Weights of a small GPT-style language model, trained from scratch on English Wikipedia.
Training: a variant of Adam for these matrices, 126M tokens.
MLP neurons of a small language model. Each row is named by its layer, matrix (down: output weights) and neuron, and shows model dimensions 16-143. Each number is 200 + 20 x the weight over its row's rms, rounded and kept within 0 to 999.
A block is one neuron, or neurons of one layer that tend to fire together. After each block is what it responds to, as a language model described it from the Wikipedia text at the highest values.

L5.down277,198,217,196,179,224,215,217,207,186,164,187,251,175,203,246,195,176,182,185,214,182,170,183,194,176,217,212,208,180,215,201,187,222,225,182,168,229,197,174,209,238,192,221,208,188,190,171,203,192,232,196,191,208,196,192,189,209,232,176,195,187,221,232,190,177,169,200,173,215,190,212,156,215,185,195,177,212,169,226,195,184,223,167,204,210,207,210,229,216,202,213,220,182,200,202,207,192,214,206,221,235,189,204,206,214,229,166,170,235,232,193,188,181,215,217,190,192,185,206,174,175,232,196,182,201,191,220,172
The word-initial token " a", almost always the article "a" after a preposition or verb, e.g. with a degree, to a wooden bridge, brought a gun.

L8.down153,178,217,199,197,194,196,183,189,218,224,195,174,198,161,208,236,201,204,202,184,163,215,172,231,195,224,189,204,192,199,198,148,213,171,178,171,221,198,228,210,211,185,197,200,179,225,195,221,213,177,197,204,202,178,201,160,205,166,189,240,184,209,232,234,173,208,182,231,201,205,158,224,186,204,230,226,230,189,187,209,213,227,206,211,203,192,183,225,209,197,191,194,198,220,204,164,173,186,190,212,204,171,179,182,182,246,196,184,201,182,214,195,252,202,201,181,209,200,198,235,190,180,199,209,215,209,225,204
L8.down181,217,237,193,210,213,162,226,237,213,216,193,199,223,167,206,249,209,151,173,227,210,186,218,224,186,185,188,172,167,193,166,209,249,189,215,180,195,223,225,210,203,182,208,201,204,185,203,172,194,208,196,172,236,221,196,172,223,211,221,175,211,194,214,167,210,168,234,167,204,205,222,213,225,192,196,195,245,188,214,219,190,198,163,182,210,197,180,244,199,179,181,188,182,199,183,212,203,240,192,195,194,215,229,197,191,198,196,224,190,190,181,192,158,192,197,208,196,212,182,225,195,202,226,224,209,189,182,242
L8.down222,167,173,199,220,197,184,168,206,202,175,193,187,195,172,231,187,224,230,210,228,182,224,189,187,182,183,203,205,145,220,180,189,210,214,193,228,178,203,216,219,190,181,194,229,177,191,214,189,213,227,204,204,199,171,179,202,213,214,235,192,187,197,166,204,171,187,223,174,159,197,231,187,197,180,201,204,218,208,191,190,203,217,182,219,205,223,181,197,210,207,178,188,223,215,184,217,215,208,163,200,204,244,154,191,232,224,206,189,196,225,225,184,228,239,183,192,214,196,236,197,211,198,182,212,229,187,203,209
L8.down381,164,182,208,189,210,244,227,183,218,205,205,164,198,213,173,219,173,232,187,205,192,243,182,211,226,206,183,217,225,196,168,179,232,178,215,206,210,226,178,222,226,196,219,165,233,187,224,233,204,228,236,185,212,200,210,151,193,174,203,193,183,177,207,176,232,190,201,181,215,215,190,197,178,206,204,220,206,198,233,202,232,159,180,183,191,223,193,224,169,167,187,188,173,214,185,199,215,213,186,225,166,196,134,178,227,178,201,195,191,219,190,165,162,229,197,187,196,198,175,194,199,166,195,183,206,201,232,202
L8.down447,207,181,207,230,242,198,185,186,202,215,200,224,196,239,213,214,209,203,224,178,190,187,204,219,227,189,181,186,188,200,239,203,188,238,216,221,238,194,171,225,172,173,217,216,223,191,176,163,210,197,207,227,179,202,235,222,212,197,204,212,210,244,227,212,231,203,187,160,201,227,191,216,196,186,158,195,199,232,157,212,201,227,225,216,208,188,172,191,187,198,209,223,183,194,196,213,158,188,219,201,189,238,197,202,193,223,186,217,233,169,217,196,214,207,142,194,209,214,204,188,187,210,165,215,183,199,207,205
L8.down614,207,191,194,212,239,205,221,196,199,215,197,192,173,149,180,209,198,209,207,241,197,199,196,220,206,229,221,193,221,163,160,201,209,215,195,192,210,206,213,190,149,200,220,206,232,171,223,186,163,213,193,176,202,228,197,196,238,190,217,163,183,205,226,194,182,201,201,231,206,190,210,224,204,190,185,196,233,208,190,169,208,197,192,192,210,221,206,137,214,200,176,212,181,171,197,190,199,183,195,182,164,214,174,243,175,217,191,219,202,203,214,192,206,216,191,180,198,235,205,221,223,207,175,213,192,197,202,185
L8.down725,195,225,226,200,230,192,214,226,205,220,182,186,206,200,191,226,236,201,186,183,197,151,228,199,190,217,222,215,208,226,223,223,161,217,158,178,181,188,168,207,189,188,192,244,192,176,196,205,208,171,224,223,226,187,210,191,216,205,158,209,196,222,207,211,204,178,217,230,196,204,202,193,184,206,208,186,174,189,204,189,151,188,197,228,208,213,246,154,202,171,218,213,209,227,188,205,209,169,213,189,193,199,201,207,222,209,191,202,215,205,156,216,220,223,165,200,203,195,210,168,202,194,172,195,165,188,230,188
L8.down882,219,180,192,184,195,203,175,207,188,180,175,173,190,183,205,202,196,209,200,229,160,176,229,192,236,213,207,211,173,168,170,177,214,203,193,179,191,193,191,233,212,181,216,213,218,207,209,201,192,216,194,225,181,213,222,180,211,221,193,199,185,213,207,184,195,168,224,216,164,197,172,218,197,189,206,173,193,237,183,192,194,223,178,202,205,190,186,202,196,198,158,211,182,199,205,175,215,188,151,203,190,181,197,201,177,216,177,224,179,191,238,198,202,206,238,217,190,170,212,203,177,207,220,238,225,185,212,174
Mostly the article " a" after prepositions or verbs (as a single, within a year), plus capital K starting names (Kristiansund, Keeble, Kounalakis).

L8.down68,188,200,203,192,206,180,161,219,193,151,216,205,207,226,218,199,223,227,186,215,182,217,233,185,229,157,197,214,222,211,225,211,204,185,211,212,181,192,194,226,162,202,199,206,168,216,194,176,201,188,223,167,189,245,172,209,194,187,221,189,207,198,152,192,184,194,202,185,208,196,187,188,189,202,203,199,184,212,209,216,230,188,188,170,204,220,168,192,195,227,201,185,223,176,215,200,216,229,220,221,275,183,156,197,174,230,193,194,170,216,195,179,230,186,230,200,187,191,165,211,192,176,250,190,171,166,197,182
L8.down142,205,210,212,213,209,207,191,208,200,216,213,163,194,226,189,196,204,211,206,211,179,175,215,201,238,247,217,167,174,196,173,219,194,207,205,197,217,219,213,171,176,183,175,197,186,187,198,214,202,208,234,174,193,215,199,212,189,165,194,196,190,217,193,191,223,179,195,161,191,221,174,212,240,231,186,215,224,223,187,158,207,202,203,218,239,220,211,214,184,200,181,173,229,213,179,174,188,212,215,194,197,213,200,163,196,189,184,216,194,207,217,206,235,252,216,197,205,192,191,206,189,199,166,206,209,206,184,231
L8.down252,206,205,145,213,209,251,183,212,182,180,212,201,210,189,151,217,192,200,187,163,207,220,184,242,187,209,207,184,208,195,201,230,182,189,185,236,168,202,242,207,200,194,183,179,218,160,186,196,216,206,225,228,232,220,220,200,208,204,230,206,206,161,211,227,199,171,197,218,229,217,187,194,180,201,209,226,195,202,188,219,194,201,239,201,218,225,193,150,193,188,190,195,187,217,224,216,214,194,178,211,240,207,163,164,208,211,183,212,238,208,197,175,216,177,218,225,205,189,170,206,196,194,216,193,196,202,182,193
L8.down346,210,213,229,200,191,196,193,188,211,173,200,212,196,219,192,206,206,208,175,189,201,191,147,219,230,191,219,210,198,182,189,214,190,179,190,202,204,227,206,230,182,197,170,191,176,241,264,217,227,183,261,212,225,202,214,189,195,187,201,199,237,218,236,187,203,209,189,204,205,206,188,177,232,204,165,160,191,208,202,187,201,213,184,187,225,201,174,189,191,191,175,190,251,200,188,162,216,201,215,214,228,182,169,220,183,192,220,200,220,201,182,185,170,190,178,208,214,169,184,206,214,165,188,186,183,197,194,215
L8.down440,211,194,187,228,199,217,202,191,191,212,205,211,216,206,185,217,198,199,221,175,173,190,222,176,175,164,211,173,201,181,184,175,210,193,172,212,218,165,231,206,195,214,214,231,167,201,190,227,217,212,223,175,221,201,196,207,170,227,218,204,190,212,201,181,220,193,183,200,220,220,229,220,175,185,235,193,243,208,198,197,223,209,183,168,197,217,207,207,189,208,228,177,192,242,168,230,188,189,177,221,217,202,242,184,224,162,216,205,219,179,189,188,192,225,178,199,213,163,182,198,183,198,200,226,183,207,191,220
L8.down769,199,182,257,154,218,160,152,237,212,238,212,175,201,223,164,170,205,197,212,184,228,192,219,194,227,165,192,217,214,208,197,204,225,206,195,158,232,197,210,210,180,206,171,214,190,198,187,201,201,227,216,207,234,228,189,196,208,194,221,193,234,207,204,175,218,197,226,207,226,192,180,223,202,186,208,172,187,172,184,239,185,189,206,214,215,178,197,224,184,197,209,192,187,219,203,200,209,196,225,157,174,204,215,191,207,167,218,202,188,215,152,212,202,185,204,203,188,210,180,192,219,190,193,189,257,173,201,208
L8.down875,198,228,204,224,196,212,194,198,187,211,167,203,190,166,196,193,213,180,211,212,217,208,245,182,204,213,197,183,212,203,172,205,192,232,209,201,194,156,207,186,219,213,204,199,231,192,217,217,201,246,208,208,211,196,186,196,197,204,222,191,200,217,202,211,172,192,207,199,220,198,221,209,220,173,185,189,190,200,167,191,209,213,177,195,193,182,155,194,193,249,173,223,179,197,202,177,184,180,183,188,222,194,212,186,187,195,161,191,237,229,199,201,196,228,247,160,171,193,182,164,196,177,240,197,216,177,228,187
L8.down924,214,182,195,217,166,181,175,208,172,215,206,194,190,219,190,198,201,201,183,207,219,218,219,215,175,191,180,200,203,203,188,211,198,227,215,185,209,173,220,212,169,205,195,214,173,207,209,182,182,217,212,207,179,213,182,188,189,162,193,206,235,206,203,208,209,198,224,250,186,182,231,206,194,202,219,190,217,210,228,234,191,218,234,222,205,152,203,188,217,199,192,199,233,163,183,204,212,164,196,184,192,193,216,214,187,184,211,199,196,200,157,167,223,170,160,200,206,195,220,210,186,211,198,169,202,191,227,208
Fires on the space before a day number in dates (On 17 October, July 1) and on "at" introducing venues or opponents (at Southern Miss, Stats at Basketball Reference).

L8.down147,184,168,215,204,205,217,230,204,203,205,184,186,231,188,205,211,179,220,185,218,185,212,221,178,173,231,198,210,208,179,225,178,213,198,187,222,202,180,232,228,213,214,192,197,201,219,192,218,213,207,208,156,211,187,245,208,213,183,197,226,213,237,215,199,200,189,212,199,178,219,202,166,208,206,197,212,221,200,183,189,165,193,209,204,182,225,180,186,230,224,188,174,225,167,184,156,206,215,188,204,220,180,163,180,215,196,251,198,202,178,167,184,212,212,207,242,216,199,157,206,194,207,170,225,169,193,166,182
L8.down168,233,182,177,200,199,235,200,197,214,206,194,223,244,172,188,190,235,221,196,244,192,206,193,200,181,224,186,202,211,168,230,211,156,198,207,177,185,199,193,170,176,187,180,229,165,196,226,172,197,195,219,199,167,236,219,175,173,210,159,210,187,216,196,211,233,219,181,175,204,206,189,200,217,193,202,229,209,179,218,205,212,193,177,221,188,198,168,197,211,184,243,203,206,229,214,150,185,192,202,205,190,216,168,173,191,218,177,167,207,177,212,194,192,206,196,206,181,181,197,227,202,212,178,221,243,186,191,195
L8.down293,232,195,225,210,220,203,235,215,227,219,204,193,229,167,172,222,188,210,173,209,208,197,199,198,203,231,202,197,221,239,180,208,194,172,188,221,204,175,167,210,221,173,191,227,216,202,205,168,233,209,212,203,198,186,192,202,217,233,188,176,195,216,181,212,221,187,243,203,188,175,201,187,229,215,213,197,215,218,244,174,223,168,188,227,187,214,189,219,235,180,182,204,180,215,179,207,213,228,240,190,147,186,242,161,197,219,197,164,198,175,216,203,209,164,194,210,219,173,210,172,201,186,194,205,172,178,164,211
L8.down467,171,210,193,214,177,202,183,188,189,226,195,231,222,193,187,182,217,206,180,214,248,181,214,205,178,248,237,223,223,189,182,188,172,197,222,189,228,211,220,213,201,204,161,178,218,215,208,222,216,235,187,203,163,200,212,196,172,210,183,208,182,228,210,209,243,210,190,152,206,207,217,198,211,216,211,211,222,214,184,234,190,212,200,180,167,177,184,177,206,175,240,182,190,230,173,199,164,176,210,200,193,203,214,202,206,222,200,191,183,192,218,187,188,221,181,229,180,188,207,193,199,166,197,222,187,225,201,188
L8.down519,246,230,180,218,202,200,178,245,233,216,216,208,188,196,211,229,225,162,202,188,186,187,198,179,203,181,196,198,202,224,207,204,188,170,167,224,210,216,196,204,174,177,180,205,200,188,200,178,181,188,204,177,218,204,193,200,184,189,204,231,220,189,209,190,177,172,245,190,205,209,205,169,219,210,185,211,211,197,213,183,196,226,217,230,191,212,235,202,189,190,202,226,204,220,225,237,169,182,222,200,176,170,187,177,216,223,171,226,213,225,222,167,225,220,203,186,229,181,204,168,209,196,181,243,197,185,208,190
L8.down561,229,192,204,185,226,206,203,217,178,177,210,186,186,200,204,212,168,198,198,193,184,222,212,223,169,177,214,169,229,173,184,205,218,193,181,211,213,207,174,202,183,188,194,231,228,209,186,243,217,228,216,238,215,224,143,193,205,163,204,184,182,194,216,225,183,218,212,183,209,215,176,198,189,199,205,206,185,210,207,210,223,191,198,205,174,214,196,205,179,253,218,198,204,194,189,211,194,162,226,205,216,181,182,161,228,188,227,217,203,212,179,174,204,212,220,225,175,209,194,213,208,245,240,186,178,211,171,156
L8.down591,183,203,185,196,204,239,233,222,216,187,181,194,188,218,195,212,223,196,208,208,171,165,195,218,195,210,205,206,178,189,172,213,193,163,185,163,199,235,187,173,187,238,196,162,186,208,199,232,186,179,243,169,206,191,228,229,217,207,202,234,233,206,201,224,201,176,245,217,209,214,210,200,174,184,207,201,208,187,165,200,204,180,210,148,195,227,190,183,198,230,203,193,246,211,191,219,211,234,200,200,225,216,208,189,232,198,191,219,220,196,205,195,193,215,179,194,230,232,186,175,189,176,197,150,174,201,231,204
L8.down872,194,178,207,218,193,172,221,193,206,212,171,189,213,199,195,224,203,206,219,211,242,175,239,202,186,205,223,167,219,210,211,193,193,184,235,179,211,184,162,216,163,212,193,234,174,199,228,213,197,223,239,180,223,225,172,201,227,212,216,240,187,215,165,203,213,193,191,170,246,186,179,193,193,201,227,209,208,220,172,186,149,214,183,236,191,206,202,175,168,201,203,176,205,192,230,208,191,223,217,169,195,169,239,195,203,191,188,206,205,191,177,213,208,190,201,184,216,230,173,198,199,202,194,211,219,185,211,171
Mid-word subword fragments that need a following suffix (pred-omin-ance, eval-u-ate, ele-v-ation), plus line breaks before "- Field:" lines in infobox-style lists.

L7.down84,202,189,197,187,183,205,208,207,200,234,175,200,205,223,190,183,179,166,240,163,201,192,227,174,212,213,181,184,188,215,210,195,224,196,215,239,197,209,185,220,188,211,213,159,176,224,241,208,210,211,181,237,223,226,199,178,249,208,232,229,157,200,229,223,224,153,190,196,194,195,225,196,232,204,195,196,188,238,196,208,180,214,182,194,199,199,177,197,219,213,230,215,207,195,219,226,182,164,144,201,212,200,175,184,187,197,222,204,202,217,170,199,196,201,204,200,168,189,200,187,183,217,228,167,243,177,166,207
L7.down137,219,202,176,212,196,221,177,197,206,189,177,220,201,180,197,176,194,201,197,193,191,198,224,196,194,176,187,182,212,195,235,197,194,205,157,210,195,206,199,193,184,177,188,202,205,187,235,179,168,196,230,206,218,201,188,200,230,192,231,221,185,204,177,225,202,172,211,215,173,198,201,245,225,201,220,213,246,226,230,206,177,196,206,209,230,167,227,242,157,177,210,241,217,187,195,183,179,224,195,184,191,226,212,192,229,192,239,225,215,198,220,193,188,210,216,197,219,169,201,224,211,176,215,176,213,146,206,230
L7.down225,199,203,226,152,213,195,174,209,174,203,220,225,210,196,197,224,200,192,206,187,204,220,196,192,197,205,188,193,227,191,220,207,216,201,246,207,206,207,200,222,199,182,199,200,180,186,169,172,213,216,214,225,189,172,217,181,176,207,226,197,178,226,218,175,222,184,186,174,184,200,197,216,172,226,208,190,188,227,193,185,198,195,182,226,155,201,177,208,198,200,239,187,167,191,224,203,191,229,171,221,209,189,182,201,257,191,201,172,221,179,153,198,175,201,177,180,238,207,252,184,176,180,217,194,231,187,217,207
L7.down258,178,195,209,217,223,238,224,183,216,199,190,161,179,190,221,181,188,190,181,204,237,165,186,196,231,213,169,157,181,188,190,210,178,220,192,223,194,177,197,215,179,198,189,204,205,174,223,194,188,205,191,204,226,204,187,207,237,201,232,215,206,245,257,193,198,209,165,180,164,217,193,213,195,218,203,171,209,207,218,208,174,221,209,216,209,202,192,192,205,204,239,181,200,191,206,209,194,178,204,209,211,214,185,164,182,200,178,177,167,185,167,236,195,173,237,171,173,190,219,163,192,188,219,211,212,173,214,180
L7.down365,214,221,152,204,178,212,226,181,200,240,199,232,219,181,206,196,199,185,168,197,204,220,193,192,178,214,195,206,239,215,204,191,205,201,214,219,212,209,212,176,156,196,194,220,187,188,243,196,242,184,211,185,201,195,223,159,188,181,200,225,203,239,194,198,188,193,202,190,225,214,171,221,197,198,236,219,208,215,176,187,210,204,164,235,227,236,200,180,219,217,210,213,178,213,176,218,176,207,223,183,190,228,211,158,211,204,223,223,186,210,205,173,194,198,224,212,164,164,216,176,184,221,221,179,216,183,181,206
L7.down369,195,185,201,194,202,167,180,192,216,229,202,224,171,163,205,206,176,198,196,190,212,224,181,215,205,194,205,216,230,188,203,222,179,225,221,199,216,221,237,212,223,207,204,213,195,202,210,217,221,218,215,210,160,178,231,187,201,179,199,200,190,214,168,202,249,192,209,196,217,209,238,194,191,208,216,206,200,176,162,195,200,229,206,224,195,202,223,169,214,202,220,175,217,195,191,229,197,173,234,217,179,190,206,198,244,226,228,183,149,180,176,167,207,223,232,204,163,196,207,205,185,203,213,162,153,192,207,192
L7.down377,158,160,242,153,206,196,180,226,188,191,204,178,182,185,194,185,199,190,212,227,195,183,183,223,171,183,239,215,172,201,200,209,213,186,161,199,178,208,235,158,192,205,215,213,198,225,173,193,193,196,203,167,211,187,211,181,176,223,200,229,164,218,177,177,192,228,182,193,189,163,188,225,235,175,206,203,179,200,173,213,192,191,200,224,216,205,189,188,202,200,205,216,199,182,184,199,179,204,159,226,188,170,203,247,224,195,194,195,208,205,207,189,208,207,204,229,177,158,220,179,219,203,184,186,204,198,187,194
L7.down841,189,178,187,208,224,221,179,216,219,205,176,200,168,214,245,180,215,176,209,201,147,176,213,193,222,208,198,209,231,214,152,198,210,225,169,171,227,206,175,205,191,185,213,193,207,232,192,222,158,197,185,208,195,169,177,184,185,159,223,178,201,195,217,207,188,201,181,185,224,188,200,242,201,192,217,202,217,200,164,239,169,192,205,207,174,241,217,206,210,191,176,191,203,188,182,173,196,178,196,186,178,233,244,163,200,199,185,186,176,208,187,215,189,196,200,179,179,197,176,202,185,218,210,234,214,205,210,201
Determiners opening a noun phrase right after a verb or preposition, mostly "a", also his, her, one, e.g. "earned a degree", "from her first".

L7.down547,190,204,178,192,222,217,217,196,165,172,188,181,185,224,172,195,217,185,204,187,206,203,183,215,236,166,201,199,170,204,190,218,195,225,187,166,216,187,171,212,188,200,179,238,224,170,234,180,222,227,215,179,192,204,169,183,190,192,176,210,204,211,216,215,199,154,220,174,211,213,198,168,197,214,189,197,177,185,207,200,224,219,173,192,205,247,191,191,193,195,208,182,182,180,199,191,233,184,211,222,179,245,195,169,195,237,199,186,177,210,180,192,213,205,231,202,210,196,177,199,220,243,251,190,221,180,228,179
L7.down599,209,202,187,223,208,188,169,223,189,172,166,175,213,189,239,228,161,194,213,179,169,214,160,211,226,202,205,207,205,182,220,204,203,191,216,216,178,202,193,178,195,176,207,216,190,189,201,203,213,205,211,209,176,226,235,207,200,181,188,178,194,199,194,231,209,195,187,161,189,220,190,200,186,219,213,205,158,202,193,222,189,188,177,222,215,184,220,201,211,204,215,225,188,244,180,219,190,193,180,184,223,194,216,169,182,234,196,185,195,210,203,202,191,219,199,223,176,218,191,169,211,163,223,158,198,186,212,229
L7.down682,233,233,220,228,186,202,219,221,198,162,240,232,180,192,210,189,194,196,212,197,231,221,217,175,213,194,184,195,166,177,198,188,173,218,205,177,176,214,181,220,179,185,173,184,225,188,192,174,227,191,237,176,232,219,195,192,186,185,193,190,217,202,209,201,209,187,219,208,184,209,199,182,203,203,190,193,193,238,240,175,198,221,184,181,204,222,196,231,215,177,215,193,204,195,186,215,253,201,184,192,205,178,201,211,186,203,208,206,187,218,213,210,193,226,176,194,204,167,147,197,206,180,198,196,197,177,177,228
L7.down695,202,204,162,172,211,219,218,217,153,204,199,203,223,230,189,191,211,193,226,195,239,187,173,178,188,193,172,182,185,196,196,215,191,175,184,190,165,180,224,189,160,171,188,177,213,186,231,181,205,156,216,181,209,198,224,207,175,163,179,217,226,164,245,196,184,200,195,200,195,179,209,192,215,213,219,198,217,198,222,215,182,206,210,223,188,202,205,198,222,199,187,218,181,212,185,173,164,204,221,201,198,186,222,228,185,209,220,233,213,169,177,205,222,198,213,208,205,191,209,205,199,217,235,204,224,187,178,237
L7.down713,202,184,190,215,235,192,183,214,229,196,166,201,186,223,190,202,179,222,239,194,181,215,183,206,225,175,208,201,238,201,199,188,250,193,213,213,206,203,184,171,251,228,179,225,221,190,163,204,212,198,206,238,186,231,207,217,216,239,211,179,205,213,189,232,147,184,176,172,197,218,160,203,213,203,222,218,205,203,196,192,182,194,192,186,213,181,215,217,209,217,191,177,215,205,165,202,224,216,218,186,237,206,222,154,193,166,216,203,210,184,212,195,198,203,192,177,209,182,178,206,251,238,204,221,187,173,202,177
L7.down733,190,184,216,163,227,232,228,212,185,210,221,197,190,179,190,218,213,211,212,187,184,201,187,174,217,190,212,220,209,189,195,181,189,227,169,195,220,203,194,196,198,200,222,181,220,165,172,198,215,158,199,203,213,219,218,193,192,235,234,212,180,238,217,178,173,204,151,169,190,182,157,201,192,240,183,203,184,180,199,180,175,203,173,232,198,224,179,185,212,188,192,168,189,202,192,184,200,181,193,196,175,219,241,198,199,241,200,247,222,179,203,202,201,221,205,187,230,167,224,215,204,196,191,212,195,199,235,222
L7.down887,195,193,227,196,194,223,190,213,186,235,193,197,201,210,182,213,192,229,155,171,216,199,191,226,214,156,240,184,218,225,217,206,205,149,239,190,200,173,218,188,179,199,192,193,201,214,220,204,187,214,189,199,203,168,181,178,201,194,180,224,199,205,199,216,184,196,157,171,202,227,188,148,186,209,220,203,211,198,194,213,217,211,209,197,205,215,199,215,213,225,208,167,155,216,191,188,213,201,200,174,218,197,196,185,201,195,164,173,210,209,202,232,160,156,222,228,204,216,206,231,221,192,202,204,182,208,193,213
L7.down934,232,217,173,182,227,185,195,228,166,206,189,191,184,180,220,196,222,167,192,219,191,169,178,184,234,190,209,222,195,211,220,200,205,197,217,193,221,208,204,187,212,180,222,212,239,179,236,183,228,171,203,143,208,220,171,194,171,208,177,207,185,214,192,252,201,212,168,204,218,239,204,228,208,192,202,185,201,188,236,192,175,157,189,173,175,217,229,209,184,197,224,213,181,221,219,204,216,207,214,217,183,202,229,183,190,219,211,216,208,196,166,177,190,178,166,206,162,204,213,197,213,196,214,192,201,199,179,215
Line breaks ending "- Field: value" lines in infoboxes and cast lists, just before the next dash; also mid-word pieces like hel-ic-opter, Ch-ic-ago, ch-ange.

L5.down87,256,184,174,204,248,213,234,213,215,197,197,229,210,185,234,196,207,229,183,198,170,196,188,184,215,183,184,200,200,198,202,215,187,208,218,227,231,192,235,203,188,201,196,182,202,200,208,184,245,211,198,190,204,225,191,190,240,187,213,192,201,214,169,199,189,201,170,196,202,189,197,197,195,228,177,231,173,167,220,168,199,208,189,229,177,170,204,173,160,236,212,221,205,197,229,195,219,207,205,237,228,203,171,222,202,224,190,169,218,199,187,216,194,201,190,166,188,211,254,162,219,232,224,170,216,191,217,216
Newline tokens that end a dash-bulleted list or infobox line, such as Country: India, or a == heading ==, just before the next item.

L7.down133,166,205,184,167,218,213,174,231,222,196,185,172,208,226,209,190,225,195,196,178,198,203,186,238,204,197,215,222,210,177,213,166,197,214,214,218,204,193,208,185,185,209,181,186,199,203,214,211,196,213,183,182,200,208,199,191,187,233,178,125,194,184,186,225,224,177,162,203,200,231,235,220,192,211,177,210,205,188,231,210,199,193,214,200,185,168,201,194,211,228,196,200,184,190,159,212,203,183,205,206,203,197,180,235,215,195,233,214,212,157,212,167,247,214,158,205,219,174,189,215,213,182,176,204,168,223,224,167
L7.down153,193,187,167,192,207,210,182,165,201,189,196,209,199,197,192,196,180,229,204,183,210,215,207,175,208,186,189,206,199,221,220,180,214,197,232,218,189,254,216,208,170,187,197,209,238,218,169,209,224,205,167,221,229,196,204,210,177,201,221,213,187,200,179,215,206,193,180,188,183,243,220,204,212,182,192,202,175,209,204,172,208,229,175,195,189,193,165,224,188,204,211,218,214,200,201,222,202,228,211,200,231,185,244,205,167,243,192,173,214,254,210,187,187,196,179,196,215,179,175,184,209,184,223,225,218,193,210,193
L7.down263,178,173,193,209,171,170,154,210,221,209,200,154,199,203,192,193,230,200,202,192,220,201,236,197,215,216,206,190,183,181,217,209,196,192,222,219,200,156,197,213,217,220,210,183,190,190,193,221,186,200,185,182,227,218,212,191,211,208,183,173,227,225,241,162,227,230,181,217,225,195,207,197,217,217,221,224,251,173,177,192,226,246,212,219,169,226,223,183,186,179,216,168,218,191,207,176,195,226,222,179,169,228,169,200,232,183,183,202,185,196,212,206,208,171,190,189,207,201,197,195,189,195,182,221,180,171,186,190
L7.down394,208,183,197,190,220,212,205,195,230,210,188,219,170,217,209,183,214,208,208,201,205,251,203,194,197,185,189,192,176,180,195,214,195,193,194,211,215,223,192,193,209,213,219,194,221,181,202,167,174,191,199,210,235,208,204,160,204,247,216,197,220,235,232,204,169,160,218,174,210,177,171,193,234,231,228,168,234,180,200,197,216,181,166,195,192,195,228,193,174,170,215,209,187,222,219,185,184,212,215,185,255,216,217,220,189,238,211,200,214,218,215,189,221,193,191,188,250,233,193,178,185,195,240,216,160,189,174,196
L7.down502,224,171,221,173,201,194,182,194,165,194,237,196,196,193,191,184,188,172,189,216,177,194,206,215,203,225,204,214,225,198,250,196,190,207,198,183,200,204,214,235,237,197,157,187,219,181,186,237,196,200,230,200,229,202,158,169,202,180,202,198,185,199,187,195,211,202,233,179,195,221,147,201,237,206,252,179,246,256,219,211,219,172,192,199,227,178,185,192,184,208,205,203,190,208,202,212,195,223,183,219,190,209,178,172,197,165,219,204,206,214,174,207,175,199,189,233,206,189,216,170,216,201,208,153,199,182,184,220
L7.down612,234,205,192,221,156,198,202,227,191,199,224,179,230,149,175,214,220,190,156,227,174,197,200,186,200,203,188,187,226,180,197,217,222,209,200,217,216,177,187,194,182,219,194,207,219,187,186,188,181,241,185,161,203,206,191,223,202,215,183,207,195,195,177,269,165,200,183,201,208,208,208,228,184,210,224,199,231,184,213,199,190,189,204,180,180,195,183,225,186,193,218,210,208,171,201,192,209,204,201,198,205,202,192,223,180,209,208,199,210,172,225,201,218,211,187,229,201,187,190,181,185,211,185,179,174,212,208,210
L7.down743,174,238,214,174,181,213,192,199,185,239,193,164,203,177,178,189,211,213,181,204,201,213,191,216,210,226,200,240,183,234,167,195,197,223,166,216,218,178,202,201,222,206,198,202,198,184,191,195,184,237,201,209,186,156,206,224,198,183,220,199,220,179,172,224,214,190,222,192,174,210,222,223,172,210,221,215,162,210,188,188,181,223,173,193,187,199,197,217,185,180,186,189,157,171,222,204,181,178,203,212,216,193,197,163,186,222,239,210,166,199,172,209,194,164,187,241,245,186,190,226,166,221,187,199,194,195,192,185
L7.down871,164,211,176,230,183,222,218,191,174,196,196,181,188,179,201,204,246,192,192,184,191,220,200,205,191,222,176,193,223,214,217,207,179,239,216,177,207,190,216,222,210,175,182,197,169,209,165,157,193,186,217,170,240,197,184,195,193,216,199,176,196,184,195,222,209,199,190,206,200,230,183,169,172,223,176,200,222,195,195,162,177,217,245,212,169,225,176,183,204,204,161,200,203,181,184,189,229,212,213,223,225,207,201,180,202,214,193,162,224,196,220,172,221,179,204,204,191,169,219,187,182,222,189,203,196,175,245,196
Space token after a month name (or after "On") just before the day number, as in "October 10" or "On 1 October"; also the period and line break ending a paragraph before a heading.